Part of a small language model's weights: 9 heads of 32.
MLP neurons of a small language model. Each row is named by its layer, matrix (gate and up: input weights; down: output weights) and neuron, and shows model dimensions 112-175. Each number is 200 + 30 x the weight over its row's rms, rounded and kept within 0 to 999. A neuron's up and down rows have the sign that makes its largest values positive.
After each neuron's rows, "fires on" lists the tokens most often at its 100 highest values on Wikipedia text that the model never trained on.

L2.gate373,197,222,185,218,148,179,236,177,149,170,225,188,198,168,239,221,209,200,224,184,169,141,236,198,234,235,202,192,175,188,183,152,202,197,232,211,240,252,192,192,207,171,224,164,181,166,207,226,244,183,178,188,204,237,206,208,202,192,244,201,228,287,142,216
L2.up373,158,223,180,226,216,208,180,264,197,192,264,263,173,190,146,168,200,198,195,154,262,197,253,204,154,210,240,229,202,187,225,249,194,213,189,213,235,249,172,169,192,223,175,193,185,247,201,199,225,214,196,165,187,182,229,161,188,232,181,193,173,218,170,222
L2.down373,182,221,236,157,244,211,223,186,193,186,198,193,181,208,187,187,160,174,215,238,202,201,223,173,179,251,191,173,266,189,187,225,204,181,192,208,278,206,213,154,164,227,214,181,214,230,228,221,243,192,256,136,223,217,262,253,196,193,225,193,193,288,149,170
fires on: " Har", " Frank", " Wal", "emb", " Mil", " Ber"

L7.gate369,155,187,222,212,184,213,182,165,148,201,191,189,220,228,180,235,186,238,205,158,187,219,217,220,140,216,189,183,210,191,179,177,211,228,233,219,163,215,173,218,199,167,190,151,205,175,205,187,189,215,200,200,215,169,218,162,209,213,200,232,136,169,149,165
L7.up369,159,179,186,230,194,228,170,164,170,146,190,136,203,185,214,199,180,215,223,209,201,185,175,191,148,222,203,205,225,167,217,176,171,199,141,186,216,139,229,207,243,137,218,188,132,188,153,174,225,185,206,203,196,182,222,172,186,155,231,169,184,194,223,188
L7.down369,234,178,219,187,236,183,175,239,179,199,197,151,192,213,202,198,236,198,212,276,163,218,203,185,143,222,189,204,236,190,135,192,170,162,208,160,220,167,197,257,176,158,247,194,201,238,224,184,201,191,212,234,186,209,221,159,184,243,193,251,178,195,221,246
fires on: "199", "J", "se", "e", "ing", "|---|---|"

L7.gate417,188,233,188,180,202,227,200,144,127,158,219,236,164,190,194,209,213,209,189,220,191,198,212,232,214,157,199,170,191,214,232,237,237,143,147,209,155,213,218,184,219,149,228,141,183,167,168,179,173,183,214,203,220,221,246,189,131,217,174,175,170,214,281,148
L7.up417,184,224,146,194,275,197,169,198,211,109,217,196,179,197,209,173,178,154,170,196,187,244,214,206,176,196,190,233,237,216,175,153,210,192,212,244,210,207,213,312,202,210,141,236,175,117,165,203,197,188,216,179,229,205,219,215,193,205,154,116,190,239,228,218
L7.down417,263,197,158,171,222,197,203,154,285,193,172,225,188,180,240,198,183,223,225,265,157,176,207,249,183,212,176,227,282,177,136,199,222,198,215,183,228,233,201,245,198,223,164,174,259,179,158,232,196,219,214,212,232,201,176,176,208,203,206,209,269,218,190,214
fires on: "at", "el", "ab", "emb", "amb", "os"

L2.gate389,187,196,181,221,185,138,183,207,205,232,196,168,225,195,197,209,208,222,183,212,198,241,224,229,181,225,145,190,193,178,244,173,229,166,231,236,174,165,251,225,217,212,212,184,122,187,172,160,191,134,210,185,235,189,160,155,252,227,181,240,230,171,186,178
L2.up389,186,208,195,189,195,161,179,173,211,186,196,191,204,226,253,198,146,193,182,214,173,208,168,201,135,186,168,189,160,188,176,215,178,150,173,235,250,168,211,205,236,245,191,217,209,222,198,201,172,179,238,213,165,240,227,250,187,222,255,177,224,164,237,192
L2.down389,204,183,222,201,164,144,140,205,207,214,155,174,221,226,220,244,140,167,199,272,229,226,170,167,157,231,204,196,212,179,245,166,221,187,195,169,182,248,226,224,219,177,221,264,191,231,216,201,160,166,263,165,163,178,205,224,227,217,166,207,240,176,202,170
fires on: " but", " Ex", " pl", " Pl", " Tour", " role"

L3.gate250,130,236,172,190,161,182,249,159,194,198,252,207,214,146,207,211,205,239,177,231,178,203,243,165,184,195,176,193,229,204,217,113,158,206,185,266,194,224,225,189,226,179,206,237,210,231,229,235,208,212,179,199,194,175,206,146,235,238,202,205,227,248,197,216
L3.up250,203,202,191,215,143,201,217,261,221,212,240,189,184,208,192,171,249,238,164,188,193,176,257,239,208,178,237,211,145,198,226,256,171,207,183,239,211,173,237,209,153,167,189,191,230,180,151,208,199,187,236,256,169,187,152,207,145,194,156,154,197,194,193,216
L3.down250,154,167,222,165,169,224,195,221,204,211,172,213,215,181,205,172,225,221,210,223,219,187,197,204,134,207,200,156,193,231,172,239,163,155,178,153,195,232,122,223,169,194,194,175,194,173,205,174,265,157,207,183,131,177,202,221,166,210,199,157,174,164,212,221
fires on: " tra", " inst", " v", " railway", " term", " tri"

L2.gate124,172,242,176,182,179,218,196,191,133,209,198,238,236,159,182,184,215,202,197,211,179,227,204,191,215,129,225,190,187,213,197,204,212,179,163,190,182,193,224,188,219,190,185,126,201,218,199,122,246,152,220,174,179,149,215,197,189,295,220,208,207,178,142,188
L2.up124,175,189,213,145,210,178,204,183,248,195,218,224,193,181,209,177,245,232,247,193,173,214,202,167,181,181,146,204,214,216,164,183,252,211,207,206,254,182,229,243,239,180,178,182,148,228,209,236,205,234,174,153,224,234,161,162,222,177,201,201,216,193,184,234
L2.down124,172,184,203,228,166,211,151,232,183,187,171,250,196,148,167,203,242,176,211,241,226,221,221,164,166,258,181,236,189,158,196,142,223,191,186,162,173,217,197,223,254,183,208,213,208,166,202,197,220,189,182,224,251,172,153,191,230,147,161,236,161,222,216,187
fires on: "ating", "ish", "at", "atch", "asing"

L5.gate30,213,239,185,212,231,197,167,215,217,163,238,164,215,272,187,212,190,229,191,199,194,211,243,156,170,215,187,172,209,218,248,230,211,135,149,213,221,251,199,235,182,208,231,194,200,179,226,200,190,193,232,152,149,222,251,175,151,262,230,142,185,178,236,219
L5.up30,168,191,177,178,196,190,149,232,218,201,170,156,168,208,251,180,242,144,189,231,196,227,209,139,156,260,193,211,261,264,247,231,192,137,189,190,230,214,176,197,185,188,234,229,204,212,208,198,180,165,227,141,164,185,231,175,143,251,244,187,191,169,237,166
L5.down30,165,201,174,186,150,202,176,164,217,202,131,256,188,185,204,160,218,158,225,258,161,209,218,226,207,202,207,231,271,273,204,238,227,214,166,202,201,164,184,200,173,190,209,226,181,206,239,228,202,238,240,222,249,221,105,216,185,213,179,260,250,198,231,189
fires on: "–", " Mon", "emb", " Grand", ":", "iam"

L8.gate433,200,200,192,200,183,220,200,180,156,196,201,201,167,196,200,186,173,158,184,186,231,190,262,212,195,226,172,218,154,224,246,162,198,222,107,202,180,222,157,252,175,141,220,232,166,222,202,202,144,176,181,217,150,217,250,181,154,231,198,181,224,218,196,222
L8.up433,203,246,247,222,238,217,172,167,177,178,171,220,149,257,211,202,227,245,205,173,293,150,224,214,246,197,180,197,229,195,212,210,216,201,244,173,228,205,174,166,192,207,187,173,178,228,197,157,240,192,223,252,242,256,231,196,272,166,191,238,190,199,203,168
L8.down433,201,204,164,204,209,204,197,195,208,240,159,212,249,202,179,215,177,211,207,259,215,175,225,217,169,240,193,218,163,231,201,198,227,186,144,191,237,198,188,232,154,220,177,205,162,239,235,235,203,198,223,218,227,206,134,245,155,165,177,154,163,233,235,249
fires on: "amil", " 19", "C", " 21", " inc", " organ"

L10.gate118,219,197,202,213,224,226,179,227,134,174,156,165,179,194,217,196,156,235,254,203,192,206,209,221,228,209,294,213,197,283,221,193,246,205,217,186,227,157,192,205,199,211,237,156,169,215,266,178,183,207,180,137,192,190,272,208,178,171,227,201,226,198,214,181
L10.up118,225,215,159,210,250,199,213,197,217,199,213,202,219,221,235,148,188,156,255,199,211,231,225,117,171,210,229,254,199,204,170,202,156,183,245,207,214,189,239,211,161,183,220,222,162,162,263,248,204,179,204,152,216,190,186,231,198,118,200,214,222,209,232,200
L10.down118,191,217,221,193,187,162,216,238,221,178,232,236,192,181,205,210,235,229,175,284,253,214,228,194,186,227,160,146,226,223,155,206,185,199,194,143,244,189,197,165,173,195,213,188,229,241,164,219,161,264,279,199,241,170,199,218,260,183,226,214,174,164,196,176
fires on: " B", " app", " Cro", " P", " D"

L10.gate62,178,233,236,217,209,178,172,165,209,195,202,212,173,209,227,239,196,152,227,209,225,243,186,194,236,191,221,211,245,186,222,218,228,270,216,216,179,224,208,166,205,166,199,179,216,259,206,180,183,205,129,178,232,204,233,221,177,199,177,174,171,188,189,184
L10.up62,197,203,200,197,270,176,196,217,192,176,181,191,184,254,187,192,187,200,229,215,192,206,226,204,206,236,247,223,254,195,202,216,198,238,214,244,246,204,243,222,185,201,192,213,235,246,262,158,245,176,145,204,190,236,238,211,211,187,213,199,165,240,189,250
L10.down62,194,206,165,163,175,206,191,135,193,205,209,200,178,257,223,176,204,249,215,275,174,221,212,192,226,217,195,187,205,166,139,227,211,167,125,168,178,158,184,201,211,244,225,209,231,165,161,218,234,208,267,179,173,239,188,246,160,164,228,212,237,230,166,239
fires on: ")", " dr", " (", "/", " |", "."

L7.gate344,204,219,193,199,173,202,185,245,219,184,273,191,209,244,199,220,211,204,197,146,219,251,162,237,248,152,247,197,205,190,198,211,168,163,206,225,146,227,179,182,255,182,243,212,201,188,214,190,193,190,207,197,194,176,218,195,187,246,206,191,167,173,159,214
L7.up344,149,207,182,176,175,167,247,236,204,222,249,182,167,203,206,219,198,198,177,186,229,211,179,229,196,217,229,269,185,221,205,182,156,108,240,181,187,305,192,236,226,169,219,248,160,174,255,235,201,206,209,214,187,224,156,177,152,229,217,179,237,237,213,210
L7.down344,170,209,187,186,190,215,168,175,207,204,176,197,205,214,183,211,210,212,217,259,221,254,164,214,233,218,182,244,194,204,202,214,204,126,201,183,180,167,268,254,250,157,199,222,210,272,196,276,199,159,216,229,236,264,193,210,190,205,181,231,193,218,257,240
fires on: ",", "°", " January", " August"

L5.gate327,218,159,211,213,205,206,247,213,181,232,242,207,177,158,181,198,142,231,205,207,205,192,212,186,193,192,200,211,251,193,162,162,183,191,214,232,148,192,179,220,238,235,213,194,187,216,197,253,265,154,226,189,205,173,219,188,165,187,199,195,235,265,212,217
L5.up327,172,180,196,195,173,138,209,249,247,189,212,194,247,226,143,151,247,202,203,161,170,190,216,216,238,190,253,197,170,217,215,196,242,192,217,231,197,190,220,207,174,147,285,186,177,194,220,193,153,211,193,184,195,257,176,211,169,155,170,227,172,182,181,163
L5.down327,197,155,175,198,185,147,184,212,155,206,203,169,171,222,195,150,235,236,212,245,191,192,235,191,174,259,219,173,186,189,159,162,160,183,231,192,188,221,165,170,240,219,246,197,204,154,200,169,224,166,202,215,186,176,239,169,202,167,241,219,178,171,194,205
fires on: " v", " 194"

L10.gate10,242,161,245,219,218,181,217,206,188,176,204,209,212,263,162,230,147,195,235,202,224,207,233,210,201,159,198,198,253,154,193,160,215,179,226,239,162,177,167,169,135,155,129,172,158,284,190,164,194,202,174,193,191,207,182,210,213,196,200,210,231,155,207,255
L10.up10,222,233,244,245,212,205,201,228,173,206,211,237,233,238,149,177,240,211,245,182,202,206,227,222,211,232,171,151,224,187,220,207,183,209,191,163,228,216,195,148,172,203,177,233,166,173,202,205,157,217,215,243,177,201,193,225,166,220,164,175,249,162,177,191
L10.down10,196,192,217,232,219,204,193,215,219,220,197,211,211,220,213,172,232,166,226,269,236,191,265,225,208,171,231,140,248,160,176,187,199,203,197,174,167,207,156,149,229,190,151,173,180,252,131,233,165,213,174,240,181,219,226,230,205,239,144,190,206,174,195,188
fires on: "\n", ".", "=="

L8.gate460,209,144,188,198,285,216,262,201,229,197,220,201,216,218,207,211,219,173,146,221,173,241,169,177,187,203,159,206,144,199,205,181,205,96,176,151,216,245,175,148,224,179,204,245,166,233,175,221,139,175,195,155,159,223,199,196,198,151,206,210,190,214,212,241
L8.up460,171,140,160,242,226,192,216,170,155,196,211,202,184,202,245,228,153,199,203,181,203,173,209,175,207,222,181,219,159,207,224,203,159,180,202,177,210,209,197,183,119,245,160,208,191,190,200,197,190,184,183,224,201,175,196,222,239,201,155,267,202,179,192,219
L8.down460,167,168,190,187,200,180,190,197,111,174,195,238,243,172,198,186,187,273,217,176,173,232,182,230,232,207,204,162,217,200,167,180,157,212,220,232,196,189,202,162,228,235,230,193,245,216,154,181,224,219,276,196,219,159,210,192,148,175,207,172,125,239,180,224
fires on: ",", " L", " |", ";", "1", " B"

L10.gate193,191,173,221,244,187,197,226,237,186,210,192,179,252,211,197,234,167,190,253,203,174,201,159,197,195,204,204,176,209,227,206,222,162,204,196,195,205,211,170,193,245,123,231,179,179,195,221,209,225,194,165,195,183,276,234,234,196,207,163,220,224,196,206,219
L10.up193,210,249,175,203,262,258,230,220,228,179,216,282,146,228,172,224,215,214,189,210,166,206,180,207,207,218,218,209,190,216,166,150,133,187,248,195,194,201,186,178,133,235,240,155,240,200,229,202,176,186,237,216,162,226,184,165,254,229,255,196,246,242,226,278
L10.down193,178,217,224,217,167,175,240,272,228,209,173,158,171,204,235,191,235,190,215,194,158,173,198,143,175,213,243,191,188,196,157,208,241,208,192,183,200,192,185,270,252,248,221,203,212,245,173,175,236,196,211,151,244,216,251,193,213,228,213,206,194,157,240,198
fires on: "-", " cont", "l", "em", " 2", "t"

L10.gate453,214,209,198,168,198,195,184,227,241,171,176,202,200,226,234,188,230,206,175,179,209,217,196,233,216,194,137,178,178,208,199,196,206,151,195,184,222,193,139,231,171,187,206,227,145,265,128,150,224,162,176,198,177,200,187,181,213,143,214,137,197,191,191,242
L10.up453,154,199,240,230,205,192,177,183,203,206,205,196,182,189,188,197,151,263,150,144,148,202,227,198,168,185,235,138,171,205,199,173,180,193,189,202,255,212,151,215,194,212,210,220,198,174,232,179,207,197,192,189,157,217,191,218,178,235,169,272,186,225,221,222
L10.down453,211,243,241,205,198,147,196,237,194,176,202,161,270,236,187,185,172,205,130,136,234,183,189,183,176,180,177,222,242,161,216,205,187,201,193,181,180,236,223,205,146,174,194,222,173,243,149,177,235,195,233,227,183,242,256,229,237,185,220,207,215,262,255,148
fires on: " inst", ";", ",", " st", " —", " dec"

L8.gate465,235,163,222,192,223,227,204,211,202,197,219,173,145,223,162,231,229,239,268,218,150,169,218,261,192,120,142,238,212,191,193,178,182,202,191,220,216,212,164,192,198,215,187,195,192,208,141,173,215,163,183,181,194,222,204,213,227,208,204,259,127,229,178,264
L8.up465,248,205,236,174,161,170,254,186,180,187,259,177,216,213,230,174,232,218,227,171,155,246,182,218,189,203,201,184,203,227,242,165,223,212,184,193,120,280,189,217,219,176,241,194,187,222,206,223,252,205,212,147,181,210,225,151,239,171,191,233,150,207,228,212
L8.down465,240,202,240,231,213,227,253,273,212,240,210,192,195,216,239,195,158,204,192,157,223,184,157,257,179,197,223,227,172,203,139,203,187,253,203,223,237,208,149,210,197,160,185,182,213,173,193,196,227,189,200,68,183,211,191,159,178,202,232,199,187,232,143,228
fires on: " r", " also", " not", " as", "-"

L8.gate180,187,220,138,222,241,242,223,181,215,185,204,250,185,266,286,226,191,216,196,220,228,202,220,155,291,150,209,188,179,181,238,170,191,222,176,182,215,190,206,184,146,165,214,154,189,168,177,201,223,168,217,164,204,184,234,236,170,180,203,207,144,165,176,160
L8.up180,236,197,193,208,204,170,219,198,201,166,194,209,146,260,230,224,247,232,214,215,172,221,170,246,196,175,169,209,215,179,191,219,236,242,237,228,190,215,218,200,207,183,205,177,200,203,258,163,243,199,214,168,242,186,168,197,200,132,227,212,174,181,253,196
L8.down180,200,168,209,183,180,209,196,208,134,282,198,186,222,191,189,229,210,198,263,129,156,202,165,195,180,214,192,173,239,214,191,159,188,217,249,214,208,201,199,234,220,196,220,234,228,183,133,157,167,184,148,193,187,209,230,194,164,199,189,167,251,235,200,216
fires on: " f", "ac", " 3", "#"

L8.gate383,236,243,234,209,202,198,260,269,174,169,217,205,222,223,110,180,252,232,215,174,196,200,243,220,177,117,196,209,187,216,144,128,208,226,169,188,192,208,183,173,229,228,263,171,160,177,208,224,164,156,235,213,190,209,211,223,187,174,193,186,183,175,184,265
L8.up383,190,231,208,194,195,231,224,201,183,195,229,172,206,215,235,194,264,174,228,217,184,198,220,153,156,171,241,160,182,249,158,217,227,166,134,207,182,220,173,209,209,229,198,166,195,174,198,257,187,184,208,201,179,178,163,213,198,165,192,209,180,206,188,197
L8.down383,223,220,227,181,183,193,243,181,186,242,185,216,169,198,184,173,232,174,212,187,184,188,184,205,136,173,208,240,189,180,93,180,257,208,225,182,199,193,180,261,148,203,153,161,179,208,198,160,143,139,172,211,201,214,120,226,189,206,225,176,175,176,169,226
fires on: "-"

L5.gate126,137,244,187,207,209,224,220,205,165,209,143,183,122,172,180,222,222,240,215,230,157,187,187,236,166,147,213,170,186,231,167,213,189,180,107,185,244,203,196,231,233,175,161,187,219,192,207,259,200,174,174,93,206,210,175,192,191,150,236,220,178,253,223,229
L5.up126,193,145,193,188,168,242,179,185,227,188,223,139,190,207,202,218,235,186,207,160,199,207,148,208,223,228,269,229,141,165,213,185,266,121,183,133,174,200,232,217,190,183,150,222,221,205,175,156,149,261,225,166,205,197,222,197,216,180,181,224,182,205,188,211
L5.down126,257,190,149,205,137,186,223,216,195,226,210,204,183,216,226,226,226,230,196,297,217,213,229,194,153,205,203,170,237,206,172,187,196,275,183,189,220,208,178,190,240,161,193,242,249,221,180,198,220,201,104,180,216,203,178,227,275,195,238,179,239,185,203,193
fires on: ").", " g", " mot", "\"", "\"."

L8.gate355,215,157,214,198,193,209,293,209,204,180,210,191,188,198,194,222,227,166,185,196,183,216,261,204,213,191,237,171,207,166,226,190,208,183,210,179,195,240,184,240,238,182,187,163,132,222,204,210,205,133,189,226,198,207,240,224,212,199,203,201,183,156,166,245
L8.up355,235,215,183,183,214,206,285,200,199,212,162,192,177,171,193,165,214,119,221,191,222,203,252,141,233,219,201,209,211,176,181,219,171,193,252,187,198,157,229,192,159,191,220,203,202,222,209,179,230,160,206,207,188,219,203,250,248,244,214,211,179,164,169,227
L8.down355,222,205,235,195,171,244,190,213,188,244,208,217,254,213,178,174,247,143,147,188,172,193,185,239,200,227,141,201,178,151,220,214,188,205,166,194,189,187,197,172,172,192,184,238,224,179,218,189,184,229,229,202,179,230,202,212,197,176,183,261,227,243,257,169
fires on: " a", "in", " by", "u", "200", "ff"

L2.gate149,194,206,169,203,228,221,173,214,211,260,203,181,148,242,170,176,240,192,206,219,205,194,222,146,167,198,254,234,212,282,194,169,213,259,258,245,198,212,237,256,254,183,209,195,260,186,197,243,202,196,170,180,147,200,216,207,177,195,198,211,203,166,165,220
L2.up149,201,191,197,173,209,211,188,207,168,213,150,211,188,196,166,196,128,221,187,198,181,162,253,220,140,195,217,195,218,199,220,186,193,200,225,239,172,235,202,247,197,208,165,206,192,216,201,203,204,146,246,196,129,230,235,242,230,161,172,189,233,179,141,159
L2.down149,185,186,198,239,179,190,193,231,178,256,192,200,187,176,194,219,168,187,221,245,180,178,292,236,186,224,219,198,267,258,190,196,195,203,242,222,228,211,206,178,174,191,169,222,235,201,195,235,245,183,253,189,185,243,222,229,214,157,206,194,186,228,194,211
fires on: "20", " 50", "200", " 100"

L5.gate277,178,211,202,212,177,204,199,215,176,186,163,179,196,196,143,217,221,217,233,230,166,215,191,238,241,162,177,150,233,241,161,204,144,196,149,216,162,226,237,239,175,212,231,207,190,198,200,184,178,203,171,156,254,168,153,220,195,159,225,274,168,232,186,212
L5.up277,207,159,244,195,183,159,204,203,218,220,170,218,196,114,167,156,156,250,232,216,185,226,213,178,217,150,175,175,260,208,166,192,187,199,234,162,231,222,171,208,181,232,194,184,182,209,201,224,197,172,215,217,205,241,196,122,163,216,161,212,153,254,186,232
L5.down277,217,153,148,177,195,150,220,233,165,184,162,210,240,197,214,144,188,195,104,114,177,209,265,189,210,198,174,197,168,227,198,206,200,191,212,200,181,160,159,234,181,216,183,254,128,145,210,213,265,206,221,153,224,213,252,199,165,172,197,155,212,197,194,193
fires on: "W", "ota", "199", "inals", "ubl", "resent"

L10.gate276,193,134,155,196,197,236,214,153,204,200,170,223,152,198,182,233,198,254,197,193,230,235,219,208,200,183,195,170,255,196,194,218,173,182,202,152,160,189,207,154,196,174,190,186,165,213,202,187,115,199,200,168,218,169,223,199,130,231,191,206,196,164,170,231
L10.up276,169,148,212,261,188,147,223,232,215,237,187,191,199,263,195,208,208,220,153,235,238,189,219,251,211,251,173,196,194,173,201,222,206,214,247,210,255,212,221,171,155,163,174,225,230,235,215,201,172,229,194,245,221,165,204,259,194,220,185,200,214,167,168,205
L10.down276,152,162,201,255,200,216,198,210,221,188,201,214,168,231,229,142,226,191,140,185,203,195,221,232,198,267,159,166,203,196,192,214,231,156,181,191,193,207,186,224,211,177,187,210,183,223,171,189,177,221,182,218,162,212,186,162,174,215,277,188,154,207,138,199
fires on: "==", " ==", ".", "°", "|---|---|---|", "\n"

L8.gate324,231,203,180,234,178,193,195,206,231,116,249,204,215,185,179,175,195,190,192,173,155,224,208,192,249,182,189,186,156,189,189,187,149,223,152,208,223,201,233,187,207,168,209,173,151,172,186,211,171,174,198,176,281,168,207,197,217,207,193,179,166,202,184,189
L8.up324,205,189,183,240,168,176,180,189,202,191,191,187,244,204,209,135,213,135,223,169,168,246,204,205,184,224,159,233,204,238,121,170,198,129,172,253,203,176,239,218,202,199,222,224,193,213,208,242,181,162,201,179,225,217,139,139,226,155,183,174,224,260,175,217
L8.down324,219,245,173,250,172,237,203,190,243,196,202,199,203,153,185,174,209,173,244,224,215,265,201,209,131,216,151,230,192,166,92,143,237,215,188,197,190,187,214,251,187,205,195,251,242,216,188,190,190,228,160,245,213,189,207,195,157,164,220,170,212,195,173,178
fires on: "at", " on", " of"

L5.gate275,177,192,185,203,218,215,216,151,304,260,225,229,227,212,207,206,222,193,267,180,175,226,224,223,193,186,208,97,210,210,147,186,223,175,196,246,187,210,152,188,182,139,207,229,197,260,159,192,217,183,199,223,210,212,192,220,228,238,137,171,213,197,170,225
L5.up275,176,268,209,241,224,202,211,207,151,203,229,168,219,173,192,175,186,213,163,208,211,219,274,154,183,204,174,230,226,173,170,187,198,156,159,169,211,238,244,160,193,161,237,267,170,203,219,200,107,173,180,234,182,177,186,265,194,192,113,154,141,214,209,229
L5.down275,229,192,188,154,231,229,174,211,211,208,199,254,231,166,227,180,189,227,237,263,230,180,160,178,174,222,177,184,163,228,188,190,230,205,158,246,265,240,215,254,210,134,200,205,162,202,188,251,137,192,196,205,193,176,102,228,192,169,165,234,225,208,194,211
fires on: "\n", "==", ":", "-", " World", " family"

L5.gate384,183,166,183,141,160,179,203,226,239,196,186,233,150,200,206,224,173,226,241,260,202,192,221,138,168,182,214,194,230,195,236,212,193,191,199,214,195,252,161,223,179,203,209,193,232,236,228,166,182,170,183,167,203,166,219,163,184,215,220,165,211,217,174,269
L5.up384,191,223,178,194,180,199,190,180,183,232,235,159,171,193,250,181,212,187,141,183,170,227,213,215,219,258,234,189,187,194,194,232,179,173,212,221,217,163,184,191,201,149,205,165,214,197,184,169,200,268,201,183,185,209,190,160,173,237,242,206,173,211,170,179
L5.down384,184,165,268,209,147,184,271,199,249,162,142,251,206,204,169,165,218,180,200,173,206,164,178,220,216,173,187,218,201,194,167,230,147,250,231,191,210,179,235,192,132,197,188,194,193,170,218,208,182,202,261,161,193,220,222,178,231,253,205,205,217,156,209,154
fires on: "–", "20"

L5.gate255,189,216,267,206,203,217,174,201,183,184,215,204,181,175,175,183,202,257,233,184,188,184,207,185,190,149,211,172,213,192,234,135,225,201,189,205,158,186,155,198,238,198,184,172,190,224,192,219,196,190,207,249,224,201,209,173,211,242,204,192,162,168,178,192
L5.up255,139,223,178,202,182,173,214,171,202,166,198,138,209,197,177,237,170,246,177,200,176,168,241,212,173,231,175,176,177,183,203,184,228,189,222,201,167,243,192,204,271,209,236,255,230,221,271,203,216,270,244,242,188,195,178,222,212,187,210,211,224,199,194,209
L5.down255,189,204,154,216,180,173,184,221,192,175,175,195,249,222,226,231,181,157,166,231,201,187,169,165,214,226,208,196,214,170,220,242,217,197,213,177,171,164,240,198,221,249,248,233,222,233,177,199,207,239,175,208,177,233,156,222,215,251,247,179,223,159,242,187
fires on: "ase", "ages", "line", "age", "pe"

L7.gate424,194,206,188,190,179,173,205,146,231,197,225,211,161,192,159,242,226,210,156,147,174,182,244,195,180,143,263,175,224,213,219,158,161,209,191,218,199,234,170,210,245,203,299,203,144,143,203,249,203,199,170,181,191,277,208,199,176,187,215,233,177,197,155,232
L7.up424,207,257,179,176,188,224,223,156,221,180,198,205,172,242,199,192,211,230,163,206,194,210,232,170,160,148,183,171,207,234,165,207,187,148,213,229,168,183,220,181,205,203,251,208,218,208,177,232,192,198,214,146,187,174,134,209,169,191,228,188,225,214,234,276
L7.down424,205,183,278,205,188,221,213,216,263,188,185,170,151,239,239,236,199,189,194,273,204,206,169,203,166,245,169,205,183,198,188,175,223,188,206,197,159,157,226,199,182,223,207,200,219,175,179,177,168,190,200,122,183,201,153,214,153,162,225,186,235,222,242,230
fires on: "-", "/", "_", " Pos"

L2.gate8,256,199,159,237,211,228,217,218,212,168,201,215,193,172,175,154,173,221,215,171,269,208,251,199,217,187,227,153,201,239,251,217,231,199,185,273,149,201,180,165,237,184,205,201,183,223,203,208,238,181,180,225,228,206,243,207,166,234,180,239,206,219,201,227
L2.up8,227,148,219,213,185,231,250,213,259,221,199,204,178,172,246,240,209,186,197,191,192,189,201,224,254,214,165,205,198,184,230,241,209,219,203,166,190,210,164,206,192,186,236,223,218,221,183,201,164,152,240,241,225,214,202,226,177,156,191,236,192,188,163,196
L2.down8,254,188,189,225,173,208,215,270,195,192,206,193,177,213,197,171,230,152,196,190,210,156,214,193,173,173,195,212,268,166,207,183,200,217,196,196,219,162,163,220,214,201,240,181,161,221,212,256,191,245,297,221,214,176,208,167,224,149,189,229,165,217,176,152
fires on: " US", " Pak", " Scotland", " Oh", " Dan", " Uk"

L10.gate91,137,173,181,226,221,226,173,228,167,177,259,181,187,196,166,190,188,210,276,155,213,235,200,225,159,206,209,228,210,183,209,173,208,207,237,223,229,199,180,210,209,196,239,191,209,220,154,200,224,231,183,265,229,255,256,188,220,228,248,176,114,209,180,228
L10.up91,185,122,190,184,202,242,189,174,211,169,180,202,172,159,194,219,181,203,217,191,198,205,210,207,199,183,185,193,179,167,249,192,194,183,195,237,140,264,188,216,215,212,202,185,176,142,123,238,247,189,201,163,178,219,245,195,190,195,187,177,211,194,203,247
L10.down91,164,171,249,255,158,198,214,217,134,190,210,150,243,256,209,163,228,216,177,276,160,180,148,193,210,215,217,228,190,185,233,211,240,179,238,215,130,219,215,238,191,219,192,179,212,186,252,181,195,230,214,217,172,240,199,218,151,198,214,255,229,186,207,221
fires on: "s", "ing", "se", "re", "ess"

L5.gate352,173,186,239,258,179,214,210,186,150,162,181,149,197,179,177,223,190,199,251,197,230,176,177,230,153,168,226,228,167,132,255,231,230,216,204,198,176,227,173,220,172,161,196,258,197,182,199,209,167,195,196,173,210,183,198,226,166,233,125,206,192,239,215,192
L5.up352,222,164,155,224,172,251,247,203,174,166,197,182,216,210,140,189,184,248,170,172,199,126,182,176,198,193,171,176,161,204,207,218,219,213,202,252,200,172,232,210,157,142,139,208,207,194,138,199,141,227,282,113,191,260,177,193,212,226,195,180,177,202,215,198
L5.down352,204,158,112,183,192,208,220,165,270,186,177,205,196,240,195,186,187,212,174,248,150,181,261,204,173,193,169,186,213,234,164,230,221,173,174,214,216,184,166,164,184,185,173,186,174,227,185,234,187,194,195,177,236,257,96,201,236,178,248,198,175,222,217,210
fires on: "\""